{"num_hidden_layers": 19, "hidden_size": 512, "num_attention_heads": 8, "num_key_value_heads": 8, "head_dim": 64, "intermediate_size": 1728, "vocab_size": 29432, "hidden_act": "swiglu", "norm": "rmsnorm", "norm_place": "pre", "norm_eps": 1e-05, "positions": "learned", "qk_norm": true, "attn_scale": 0.125, "bias": "none", "tie_word_embeddings": false, "parallel_block": false, "init": "normal", "init_std_qkv": 0.0185, "init_std_o": 0.0, "init_std_up": 0.0185, "init_std_down": 0.0, "optimizer": "adam_variant", "learning_rate": 0.000897, "lr_mult_o": 1.25, "beta1": 0.9, "beta2": 0.98, "lr_head": 0.00449, "warmup_steps": 415, "schedule": "wsd", "decay_fraction": 1.0, "decay_shape": "linear", "final_lr_fraction": 0.05, "batch_tokens": 131072, "max_seq_len": 1024, "doc_mask": true, "train_tokens": 683400000, "max_steps": 5214, "dataset": "wikipedia_en"}
MLP neurons of a small language model. Each row is named by its layer, matrix (gate and up: input weights) and neuron, and shows model dimensions 0-127. Each number is 200 + 30 x the weight over its row's rms, rounded and kept within 0 to 999. A neuron's up and down rows have the sign that makes its largest values positive.
Before each neuron's rows is what it responds to, as a language model described it from the Wikipedia text at the highest values.

Joining and temporal prepositions. Verbs and prepositions that introduce an organization or period in biographies and histories, strongest on joined/joining (also during, into, following, founded, established).
L6.gate602,190,174,238,185,177,202,188,242,225,181,211,197,198,188,184,206,209,180,231,197,243,183,176,267,223,223,225,198,170,207,187,214,188,180,172,120,192,147,210,197,229,216,227,220,232,150,212,211,203,206,224,254,162,168,198,136,182,188,188,189,222,192,213,153,249,216,206,182,250,180,175,220,233,208,206,234,209,170,203,198,228,211,190,198,238,179,212,261,203,214,217,178,274,212,230,133,200,164,192,224,179,206,204,182,156,188,221,195,205,191,206,175,187,203,251,157,194,183,235,195,198,192,221,180,218,198,198,231
L6.up602,196,203,211,226,176,214,198,272,138,192,236,229,245,230,163,223,200,193,202,214,209,193,217,212,235,170,212,205,246,178,178,185,176,154,211,137,232,194,248,138,177,217,209,213,225,217,191,176,236,170,149,221,237,258,217,207,228,182,167,169,170,237,160,203,196,199,209,175,259,221,220,195,177,139,197,246,216,148,190,173,193,248,186,103,256,153,199,205,208,242,203,205,215,246,197,153,255,169,184,168,194,193,252,144,215,232,267,219,224,266,221,145,210,179,200,215,179,171,238,146,172,221,220,174,197,204,188,180

Incomplete word fragments. Opening or middle pieces of words split into several tokens, such as sle(eve), trom(bonist), mot(ivation), Tö(kö)li, plus whole words like number.
L6.gate756,183,171,192,207,233,191,182,192,212,182,194,128,231,220,137,179,199,198,158,217,166,202,233,201,204,141,222,205,246,157,177,157,192,259,167,196,200,192,161,176,230,212,204,231,207,213,232,185,214,250,162,190,227,202,204,231,221,176,231,165,204,215,172,230,191,157,214,206,203,250,235,183,147,223,237,173,213,185,183,207,214,229,197,173,237,166,203,228,163,191,197,165,196,222,230,237,246,220,241,182,184,185,208,223,201,216,182,222,201,245,173,158,192,234,218,256,224,177,188,227,187,222,192,229,202,158,215,230
L6.up756,185,187,262,206,217,233,202,253,185,134,210,232,168,249,168,212,197,196,153,209,209,206,202,177,205,169,207,147,179,154,189,168,196,220,190,217,166,275,171,160,186,181,251,213,227,227,181,216,179,186,218,190,173,171,164,134,196,259,171,262,178,182,290,197,204,203,185,160,233,193,224,185,210,215,216,234,184,254,159,211,250,206,206,136,196,182,175,241,184,185,192,170,230,170,177,229,205,206,207,195,204,173,171,208,209,276,209,234,201,199,188,197,186,210,162,159,234,251,243,230,194,187,115,200,224,219,201,250

Before a following name. Verbs and prepositions that introduce an upcoming proper name or title, mostly "named" (was named, also named), plus "under", "called", "designated", "elected" and "received".
L13.gate1473,157,193,211,206,168,166,203,160,182,174,200,200,148,200,208,186,164,185,247,181,212,173,255,202,215,177,288,198,212,231,213,180,131,180,196,171,194,208,127,235,181,227,187,195,169,216,199,208,202,237,167,198,228,181,131,196,215,252,169,184,191,200,197,206,267,177,160,221,256,224,190,219,205,160,222,243,209,201,226,217,221,186,171,233,203,144,161,191,195,166,207,147,231,243,199,172,225,182,198,187,177,239,221,218,222,180,234,223,161,225,159,148,200,238,159,226,168,167,239,235,151,226,164,171,168,246,140,231
L13.up1473,212,260,254,192,196,179,205,216,185,197,205,179,194,257,192,238,199,249,215,170,201,172,201,194,182,231,174,227,209,174,171,219,192,252,210,186,193,196,198,212,174,177,182,232,225,192,192,195,236,181,165,249,193,205,143,237,230,158,168,138,142,207,217,224,209,188,216,205,209,178,178,209,186,185,218,284,156,252,202,196,176,170,182,212,236,174,164,153,200,183,229,167,158,168,168,199,206,204,189,167,217,170,186,189,172,217,179,205,178,228,197,183,219,213,204,253,175,220,213,231,197,183,170,203,239,162,160,183

House and compound heads. The word house after a possessive or modifier (Vidya's house, auction house, upper house), plus other noun or name endings completing compounds (Police Commissioner, Dixie, soundscape).
L4.gate594,140,201,206,179,221,170,223,211,170,210,203,239,253,199,191,269,202,206,246,199,202,229,252,213,211,178,143,215,203,215,141,218,238,229,222,186,193,208,189,209,239,219,198,243,195,267,208,194,186,199,192,170,174,163,235,190,248,236,231,210,240,214,159,150,212,188,203,173,217,202,135,158,190,204,200,220,193,224,202,230,247,219,152,139,242,236,232,184,135,194,194,202,214,246,196,200,186,181,218,191,240,257,140,222,190,232,254,155,190,189,201,176,189,178,224,222,206,199,159,167,268,174,212,177,198,169,192,164
L4.up594,190,163,225,209,275,179,220,169,187,215,166,209,230,202,161,247,245,212,226,185,192,188,237,207,203,131,159,205,252,175,154,232,210,230,217,195,169,218,208,216,218,209,150,215,163,164,189,230,164,214,165,152,257,179,253,211,205,209,280,164,163,170,191,220,218,160,210,128,228,213,245,184,198,211,201,221,208,164,202,220,198,222,173,212,181,235,242,177,136,273,189,174,152,190,153,203,219,122,189,193,202,222,170,193,149,263,176,174,180,210,212,162,148,188,198,218,171,196,235,190,200,197,232,188,171,229,224,154

Auxiliary and clause-continuation words. Function words that continue a verb phrase in biographical or historical prose, strongest for "no longer", "having been", "subsequently", and role-marking "as"; weaker on "not", "be" and word fragments in tables or titles.
L4.gate1468,222,187,227,209,176,183,274,198,215,225,196,222,182,240,210,198,173,205,181,227,167,138,198,219,197,226,182,216,202,215,224,212,235,149,211,156,222,159,216,181,192,232,229,194,217,190,188,278,225,174,209,231,210,237,279,174,185,236,199,202,228,140,197,253,235,225,193,197,195,169,258,185,171,222,242,229,201,189,158,229,228,201,175,236,216,190,186,199,232,144,204,251,204,211,189,205,189,204,208,217,198,201,167,185,174,216,226,210,150,260,229,181,216,181,207,240,170,142,227,237,239,211,192,195,172,257,226,215
L4.up1468,203,217,192,214,211,194,196,179,169,201,219,286,169,221,238,189,234,196,150,170,203,193,167,211,187,206,189,173,238,220,170,229,205,282,233,212,200,187,258,149,186,236,182,210,204,181,182,233,180,249,172,238,182,199,197,208,194,240,163,231,208,195,185,190,200,239,168,207,228,159,198,172,206,222,176,224,158,235,208,227,174,226,140,211,191,211,152,212,166,197,213,195,168,221,160,158,188,206,185,215,177,153,165,205,196,185,216,153,142,234,164,217,244,213,201,200,193,169,207,197,191,230,170,202,239,222,252,207

Part or side nouns. Nouns naming a part, side or region of a place or thing, often after a direction word or the, such as side, part, middle, top, sides.
L13.gate763,173,199,197,171,229,207,151,213,230,199,183,192,181,211,195,260,214,234,248,171,204,163,169,235,198,214,224,165,189,164,188,183,191,206,232,201,186,182,188,177,228,207,214,209,189,208,225,90,222,242,181,221,210,188,192,179,241,125,211,220,207,225,172,248,182,195,162,204,163,250,177,166,202,203,217,175,176,192,233,239,215,218,201,196,189,199,175,179,204,203,165,190,179,173,199,208,228,204,222,178,219,223,201,228,145,238,169,185,222,168,241,190,199,202,184,171,195,260,238,179,183,194,172,135,170,157,235,218
L13.up763,203,226,173,239,228,133,221,153,229,209,215,178,212,213,212,189,248,184,245,262,209,224,175,137,201,156,149,196,154,251,191,113,143,187,184,207,207,173,183,208,229,194,147,213,236,216,191,138,216,174,155,156,214,171,204,187,212,217,189,190,228,232,141,177,215,227,233,182,202,222,156,219,190,188,169,185,208,191,253,246,216,234,168,197,207,203,195,168,148,255,169,210,189,200,251,208,231,163,245,179,165,214,111,220,183,200,148,184,194,200,155,171,194,211,196,186,165,219,209,180,180,208,229,220,195,252,206,208

Preposition "as" in roles. The word "as" introducing a role, name or status, like served as mayor, known as, employed as; sometimes conjunction As or established.
L6.gate284,206,145,199,226,183,185,223,223,202,228,209,215,196,204,190,213,215,172,263,160,205,153,247,186,197,209,234,191,214,211,234,149,149,202,184,159,220,227,166,202,155,202,231,185,192,191,191,212,200,215,208,215,222,202,203,140,232,213,189,176,220,129,230,253,163,140,190,167,204,204,213,196,134,243,225,225,191,191,193,215,168,255,172,199,233,205,190,189,187,181,196,179,207,212,214,237,231,166,230,212,241,175,258,156,185,167,195,220,203,227,212,238,220,237,240,229,169,183,180,191,239,205,208,144,171,255,152,195
L6.up284,214,181,208,236,181,194,286,237,168,173,237,158,205,228,165,212,228,196,220,201,218,185,226,227,176,177,146,172,255,242,214,202,220,258,230,192,227,163,176,153,193,160,190,189,201,208,196,290,186,269,216,209,147,182,174,205,203,215,158,179,176,214,230,217,204,146,223,192,219,214,201,252,219,239,237,249,168,181,181,213,201,201,202,225,187,163,171,241,218,239,183,180,227,226,186,231,201,170,191,167,181,199,207,164,184,165,206,188,223,221,210,193,183,169,199,183,161,177,233,238,240,179,202,168,239,198,212,191

Relational nouns before "of". Nouns that open an "X of" relation, such as part of, member of, result of, plus "Released:" at the start of discography table cells.
L4.gate1248,232,188,205,165,256,134,209,213,231,136,158,221,219,231,229,161,188,199,240,212,211,188,178,193,212,209,178,180,237,163,173,138,194,210,197,221,182,189,198,223,271,203,221,233,188,167,181,214,168,185,207,233,184,190,248,193,242,242,209,158,221,161,191,219,224,228,189,170,203,176,173,253,230,259,218,172,150,147,191,184,249,213,257,205,201,202,234,241,213,238,203,224,210,183,138,145,146,162,236,191,247,180,209,219,201,246,192,198,211,180,205,176,208,187,196,191,158,216,221,217,206,174,175,154,258,178,215,201
L4.up1248,236,182,183,196,209,180,165,161,177,187,174,209,252,267,252,207,218,201,170,216,215,198,153,182,173,188,145,240,194,215,175,211,125,143,134,199,226,258,212,190,158,184,184,232,235,167,275,148,198,182,193,225,181,199,211,213,238,166,193,134,157,191,203,225,228,230,225,202,189,148,219,221,220,145,182,201,156,182,237,147,272,184,174,142,203,196,184,187,175,208,208,211,220,188,151,191,244,210,205,212,192,207,219,239,213,203,183,194,190,212,131,186,163,150,222,240,224,215,203,234,173,193,213,231,212,163,228,184

Movement-verb prepositions. Prepositions, mostly "to", right after verbs of moving or relocating, as in emigrated to, moved to, departed from, returned to.
L13.gate1250,242,169,248,188,193,220,182,166,186,214,135,199,191,193,215,117,168,185,137,242,197,216,207,217,191,168,252,213,190,267,202,226,207,209,186,187,191,185,217,218,192,238,211,169,207,207,237,196,218,233,162,209,234,188,175,258,212,216,176,204,217,187,192,184,232,178,189,206,213,230,251,208,212,160,217,232,162,169,184,203,212,219,175,223,171,175,150,230,137,214,209,187,214,193,186,191,208,218,185,188,204,195,188,251,169,229,228,211,194,244,214,211,184,211,218,198,192,212,190,148,215,222,157,195,142,170,184,122
L13.up1250,285,188,170,209,216,156,125,216,167,215,192,187,200,157,200,178,211,194,133,228,181,212,212,228,185,222,150,200,201,235,169,211,202,171,233,140,223,215,203,154,186,190,170,167,190,198,206,210,221,172,211,177,196,178,202,190,190,232,160,228,202,267,175,149,155,183,122,161,195,202,156,224,171,192,204,191,182,191,199,189,142,153,139,178,231,236,187,204,175,190,131,169,238,194,203,196,186,172,184,218,207,159,200,231,195,231,176,222,171,174,220,185,250,180,204,166,209,251,185,155,238,135,214,181,236,171,184,230

Statistics and record nouns. Nouns naming tallies, records or results in sports and demographic text, such as "Career statistics" headings, "five games", "world record", "population density".
L6.gate141,179,208,180,219,189,262,245,174,199,182,178,144,208,214,172,172,203,214,195,234,192,214,193,173,182,191,233,196,194,210,206,193,229,199,194,135,181,233,241,237,206,175,186,222,238,201,240,140,204,192,185,201,152,138,239,167,230,208,254,214,214,177,181,164,183,194,159,209,188,230,132,180,243,236,276,222,161,208,191,180,193,205,209,211,193,212,227,277,168,201,218,144,184,177,190,212,197,242,214,213,165,169,193,185,176,240,218,226,184,164,155,222,202,210,173,168,232,221,234,193,220,177,172,164,250,142,241,179
L6.up141,171,187,288,173,183,181,224,213,248,196,154,219,211,175,232,176,175,245,172,191,185,203,189,259,237,208,185,183,174,185,205,215,198,214,215,227,190,219,173,183,217,242,225,272,225,240,245,170,194,258,213,270,211,173,207,192,261,176,228,222,220,160,216,150,204,210,226,258,194,195,244,223,225,279,212,205,182,179,143,188,187,191,223,142,174,198,193,244,228,223,172,228,247,170,170,197,208,228,232,213,227,160,183,218,207,213,200,215,164,209,210,184,156,181,225,263,189,197,218,181,218,213,197,226,223,236,190,237

Adverbs after coordinating "and". Sequence adverbs and connectives right after "and", a comma or a subject that start a second coordinated clause, such as again, then, also, only, often, and the word "and" itself.
L13.gate607,210,139,270,164,150,179,187,233,89,197,150,192,203,190,166,213,210,200,199,215,210,202,173,265,233,188,225,181,199,181,184,185,171,177,212,284,259,201,238,162,222,176,175,178,198,197,162,212,180,144,209,184,199,143,206,154,199,151,193,184,171,207,210,180,204,133,184,173,227,264,181,218,206,235,204,244,162,204,160,159,137,194,187,234,200,196,240,187,199,201,164,186,203,173,166,211,213,197,138,231,279,197,224,162,150,128,161,193,194,108,248,237,188,209,169,198,244,201,227,195,222,141,207,182,196,184,175,233
L13.up607,234,202,207,221,178,175,220,203,179,192,237,212,167,225,198,190,235,180,216,235,235,170,176,183,190,250,224,184,221,148,165,217,211,155,179,191,203,158,195,175,201,214,202,236,223,202,218,254,201,210,181,166,188,175,189,195,189,211,182,214,282,130,170,237,228,268,196,197,182,227,96,257,206,206,179,266,229,164,200,196,212,225,220,186,217,192,193,187,207,194,163,160,230,203,230,221,198,192,199,193,178,161,221,199,229,213,217,227,188,205,198,197,267,234,171,214,228,159,215,181,168,198,208,197,191,247,205,214

Predictable phrase completions. Nouns ending a definite noun phrase or institution name, e.g. "the band", "Hall of Fame", "City Council", and predictable "to"/"was"/"is" after "moved" or "population".
L13.gate946,200,214,241,227,225,154,193,228,232,218,238,189,196,206,230,188,188,218,206,192,261,219,185,222,121,204,206,171,163,175,231,224,141,191,210,243,209,181,236,244,230,196,191,123,198,210,203,177,204,239,144,209,213,240,176,208,168,147,203,148,213,206,229,216,248,150,201,196,196,230,233,228,158,159,203,197,234,169,248,263,191,222,232,201,204,188,194,186,198,250,219,191,198,204,173,176,234,166,197,237,218,184,189,188,148,189,142,235,189,216,188,217,206,170,224,191,159,292,256,208,212,267,205,182,187,165,181,251
L13.up946,201,218,245,184,235,173,208,165,290,202,187,188,212,209,222,204,179,248,172,235,187,220,196,246,144,183,200,175,163,145,231,198,174,168,177,193,246,148,200,169,187,153,204,183,214,142,204,206,201,270,217,176,192,206,220,231,272,198,174,221,192,177,223,204,194,137,222,229,181,199,194,185,152,231,221,162,189,188,200,201,178,199,183,156,188,177,201,187,224,299,189,202,225,151,208,227,227,164,235,175,234,212,259,218,206,191,161,203,209,201,166,169,173,167,225,215,204,234,242,208,155,252,179,176,228,158,172,243

Subject pronoun, sequence adverbs. Subject pronouns (he, He, She) opening a new clause about a person, plus sequencing adverbs such as also, later, then, before, until.
L6.gate638,178,217,169,234,159,201,177,210,200,248,232,159,203,224,192,201,227,198,107,172,197,178,242,206,238,217,164,205,199,194,190,198,225,155,209,212,192,146,223,197,169,175,235,189,232,186,192,226,233,132,163,166,253,171,187,203,185,202,204,182,200,217,243,218,214,266,161,229,162,211,197,208,229,213,172,218,200,170,185,178,182,187,161,213,250,193,199,153,197,133,148,194,201,231,210,187,202,203,184,199,180,160,171,213,218,264,167,193,208,191,249,159,193,220,201,175,182,191,178,228,187,225,168,242,199,229,197,216
L6.up638,215,168,206,198,194,207,164,227,190,218,199,231,213,209,184,217,204,237,197,163,193,235,234,179,251,166,205,198,218,186,195,238,196,212,201,195,208,198,154,192,216,216,160,197,157,168,208,194,214,185,214,166,208,141,231,183,198,206,195,203,235,225,201,165,208,151,124,174,156,212,232,219,170,207,250,188,226,232,175,223,142,211,252,230,205,244,219,225,195,234,211,150,236,216,206,240,212,185,197,217,180,135,207,196,180,231,204,275,165,226,257,170,174,171,226,210,168,209,160,215,206,154,206,198,214,196,219,203

Participation/involvement words. Nouns and participles about taking part or being involved, usually before in or of, as in took part, participated, involved, included, featured.
L6.gate898,215,202,184,194,195,232,254,232,211,253,214,166,176,284,176,145,238,124,237,222,207,215,159,208,169,153,199,204,149,247,233,217,224,210,168,203,193,204,173,236,150,184,159,159,166,203,166,214,207,188,211,224,210,172,215,264,147,202,222,150,191,205,138,217,220,179,199,222,163,177,171,262,238,197,221,240,152,198,196,257,150,168,211,208,179,176,212,191,141,203,185,232,144,220,195,218,217,229,183,177,162,243,152,221,156,174,197,182,200,234,221,279,206,208,206,203,242,179,201,214,205,189,228,161,198,220,236,182
L6.up898,201,216,239,185,150,208,252,216,149,170,184,180,225,233,175,176,235,149,200,228,188,177,170,195,186,186,193,202,211,246,214,234,219,212,181,195,174,222,185,285,206,218,162,205,201,212,202,226,193,188,231,197,196,194,219,242,186,220,257,182,215,255,153,209,215,149,231,191,109,176,183,249,207,206,202,178,148,200,202,194,162,234,231,106,184,170,198,224,171,182,164,194,192,139,230,147,235,213,182,181,168,185,169,248,172,206,288,193,171,208,188,202,198,178,191,175,254,170,247,222,180,157,256,218,172,195,273,179

Title and name words. Capitalized words opening or inside titles and names in lists, tables and infobox-style fields, most often Madonna, e.g. Madonna's Drowned Worlds, Portrait, Night Ranger.
L6.gate944,178,154,204,175,198,164,185,178,200,273,204,233,163,235,199,206,237,203,182,172,252,175,162,199,185,243,158,250,274,210,195,185,197,205,198,205,223,228,260,179,211,193,196,213,146,145,260,144,220,128,236,237,222,231,147,212,208,166,214,192,191,170,208,165,196,219,173,187,207,153,203,205,213,222,231,243,264,222,181,156,210,153,209,203,178,182,175,165,196,224,225,238,175,210,203,224,219,181,187,221,231,207,177,210,166,226,207,208,184,188,231,142,176,205,202,248,200,238,204,174,229,192,126,170,181,180,257,283
L6.up944,167,156,185,159,224,163,183,168,294,241,186,217,146,205,177,230,193,228,201,157,242,184,176,186,233,202,241,179,209,167,177,222,254,179,179,195,229,240,221,182,164,188,171,208,148,194,233,209,204,149,258,232,281,195,175,210,222,178,179,235,228,208,229,125,158,242,140,191,163,220,209,192,191,204,210,203,200,204,200,204,182,199,186,219,198,191,141,222,197,225,197,113,229,197,182,250,219,167,166,221,197,196,228,164,190,127,270,192,201,205,192,211,234,212,195,207,159,208,184,217,173,169,161,192,159,211,136,252

Predictable phrase continuations. Nouns, numbers and word pieces that complete a familiar compound, name or word, e.g., Chicago Tribune, Sistine Madonna, World War, visc-osity.
L4.gate533,139,191,211,215,167,150,188,235,193,195,168,247,227,183,228,191,178,207,194,238,203,185,217,207,188,166,188,219,242,152,121,257,187,178,230,263,198,212,194,196,208,162,226,183,185,253,176,258,196,204,232,245,195,168,221,207,198,211,221,164,168,190,224,157,184,169,220,171,164,220,226,224,157,225,208,188,222,174,176,191,216,175,233,225,264,170,230,147,185,241,203,217,197,201,219,243,250,182,184,242,215,150,245,198,203,230,244,169,247,213,195,176,163,211,120,171,158,181,173,219,157,168,177,174,224,206,168,229
L4.up533,177,183,221,238,201,182,218,171,164,206,230,223,183,195,173,199,197,245,212,204,236,238,234,133,210,184,218,187,195,156,173,193,189,206,222,191,191,206,240,208,243,173,242,156,203,188,235,165,249,219,216,214,210,223,266,166,231,216,207,228,193,159,177,238,181,205,204,184,190,210,212,203,184,216,172,161,204,166,195,192,218,244,253,251,230,151,204,196,205,230,191,199,206,199,212,195,172,241,238,205,108,181,182,169,223,232,224,189,249,229,180,215,164,194,207,158,240,197,163,222,193,211,182,211,192,231,156,208

Sequencing adverbs (then, also). Adverbs that add or sequence events in biographies, such as then, also, subsequently, later, again, often right after a subject or comma; also word-initial K/Vice fragments.
L4.gate1454,189,210,148,234,183,148,169,199,217,206,244,213,219,206,225,231,206,235,183,185,244,167,169,170,257,224,161,210,213,231,167,240,101,220,227,177,199,158,230,220,255,246,164,172,197,204,236,141,202,199,208,211,214,205,236,165,182,213,169,186,178,155,205,227,229,236,211,200,256,299,221,154,210,207,192,205,136,192,207,205,200,237,187,214,206,279,204,172,174,202,263,202,182,186,166,208,206,192,231,218,185,159,178,217,187,251,245,251,194,183,231,178,223,188,198,254,182,189,238,212,240,238,214,192,170,205,170,281
L4.up1454,166,139,195,186,155,168,195,217,185,217,209,196,224,234,242,183,225,203,147,246,184,168,189,137,187,224,211,192,228,204,205,221,211,163,172,189,207,110,208,210,209,231,191,164,234,279,228,235,234,194,231,183,167,225,206,218,189,248,148,177,262,182,209,227,215,227,219,164,241,186,195,221,243,198,212,232,134,215,229,229,138,201,184,169,213,237,212,231,210,172,178,181,180,194,190,208,202,184,206,213,216,207,179,210,145,187,219,206,219,158,199,241,184,211,169,227,194,223,177,208,211,257,187,223,167,260,228,218

Generic nouns starting phrases. Common nouns, often just after the, a or an, that start a compound or noun phrase, such as side (sidekick, side view), record (Recorders, 34–6 record), area, table.
L4.gate225,170,219,220,180,232,184,242,195,254,261,181,272,216,240,266,148,257,201,180,150,145,212,189,203,274,216,168,216,209,228,185,169,169,209,255,212,217,230,189,237,218,172,193,236,235,183,193,169,197,208,156,175,194,212,237,192,203,202,229,176,188,181,163,212,161,204,204,175,226,261,213,136,167,221,217,237,229,221,227,193,221,199,204,206,139,228,190,149,157,201,229,183,219,180,163,147,211,183,219,214,210,197,200,190,180,258,182,218,236,218,193,221,202,208,265,251,189,192,252,190,200,218,228,220,164,194,172,204
L4.up225,194,160,160,236,209,187,193,180,194,215,119,218,185,187,183,232,226,156,212,220,234,241,184,224,215,159,184,228,196,232,199,172,196,203,205,204,160,214,190,192,128,169,186,250,209,186,179,104,149,182,238,153,135,229,141,183,212,170,177,187,211,177,200,217,182,151,216,150,200,161,178,160,255,150,177,165,240,158,250,175,189,241,198,210,215,210,173,206,229,229,146,187,211,178,183,161,209,200,217,174,227,176,222,143,150,169,213,240,184,189,202,225,231,177,194,209,225,187,168,159,251,156,190,176,198,213,121,230

Predictable word/phrase continuations. Tokens that continue a strongly expected word or set phrase: first pieces like trib, div, academ, and phrase completions such as national anthem, Kentish Town.
L4.gate384,203,182,192,236,245,230,178,218,158,199,201,197,262,221,177,166,233,210,257,208,186,207,181,205,164,161,201,188,172,185,232,172,246,241,226,203,238,219,169,210,232,168,176,231,235,241,218,157,182,219,244,242,252,205,179,211,231,187,204,175,160,271,214,205,172,169,226,191,156,234,215,220,186,153,272,201,154,196,189,228,245,190,206,215,144,206,267,217,185,188,209,113,159,151,175,161,236,269,161,242,218,187,161,217,165,205,228,199,183,219,262,164,206,170,174,154,183,222,218,218,199,258,161,191,206,167,201,210
L4.up384,176,192,178,187,180,210,172,164,182,210,213,202,172,200,190,174,225,227,173,199,140,180,199,178,195,194,164,197,200,186,146,201,194,231,213,247,212,282,159,148,227,239,163,196,195,238,185,171,200,199,251,251,197,184,181,247,246,179,187,251,176,207,259,214,207,209,207,230,176,190,203,172,147,239,256,170,219,183,189,164,264,236,231,169,164,157,182,187,185,269,195,184,212,215,191,219,235,209,167,263,165,203,201,231,139,209,202,226,226,204,146,223,179,184,247,193,216,230,203,230,244,197,171,178,194,205,138,244

Start of multiword names. Mainly the first noun of a multiword institutional name or field label, followed by of or for, such as House (of Representatives), Conservation (status), Agency (for Healthcare); sometimes ordinary nouns like populations or mines.
L6.gate1561,165,241,203,192,234,181,170,176,260,229,146,260,215,185,186,147,157,185,190,213,203,180,302,187,203,237,212,217,175,226,230,219,254,260,207,189,214,206,247,241,206,192,175,169,203,203,143,221,131,211,226,222,235,223,215,117,208,205,161,210,200,166,198,221,221,168,196,170,116,221,215,198,184,227,242,166,215,246,194,197,217,204,178,217,192,212,169,238,186,177,210,190,190,176,165,164,229,224,198,199,231,140,227,227,173,171,239,256,209,196,211,266,205,199,231,200,201,135,232,239,191,198,208,150,208,240,214,247
L6.up1561,218,173,238,246,230,196,220,191,197,210,247,170,197,199,187,212,218,170,186,272,235,209,208,182,168,201,149,206,153,252,135,189,239,266,224,202,201,211,215,181,190,260,176,204,183,179,184,196,207,260,208,256,182,270,248,157,206,196,207,165,195,209,233,203,199,204,224,243,208,208,242,229,215,243,180,211,213,140,208,159,208,176,159,174,203,228,163,186,159,127,223,206,230,234,142,219,225,203,214,195,188,193,146,170,176,211,267,210,210,233,196,206,206,205,159,209,190,236,167,185,169,204,208,152,231,216,204,269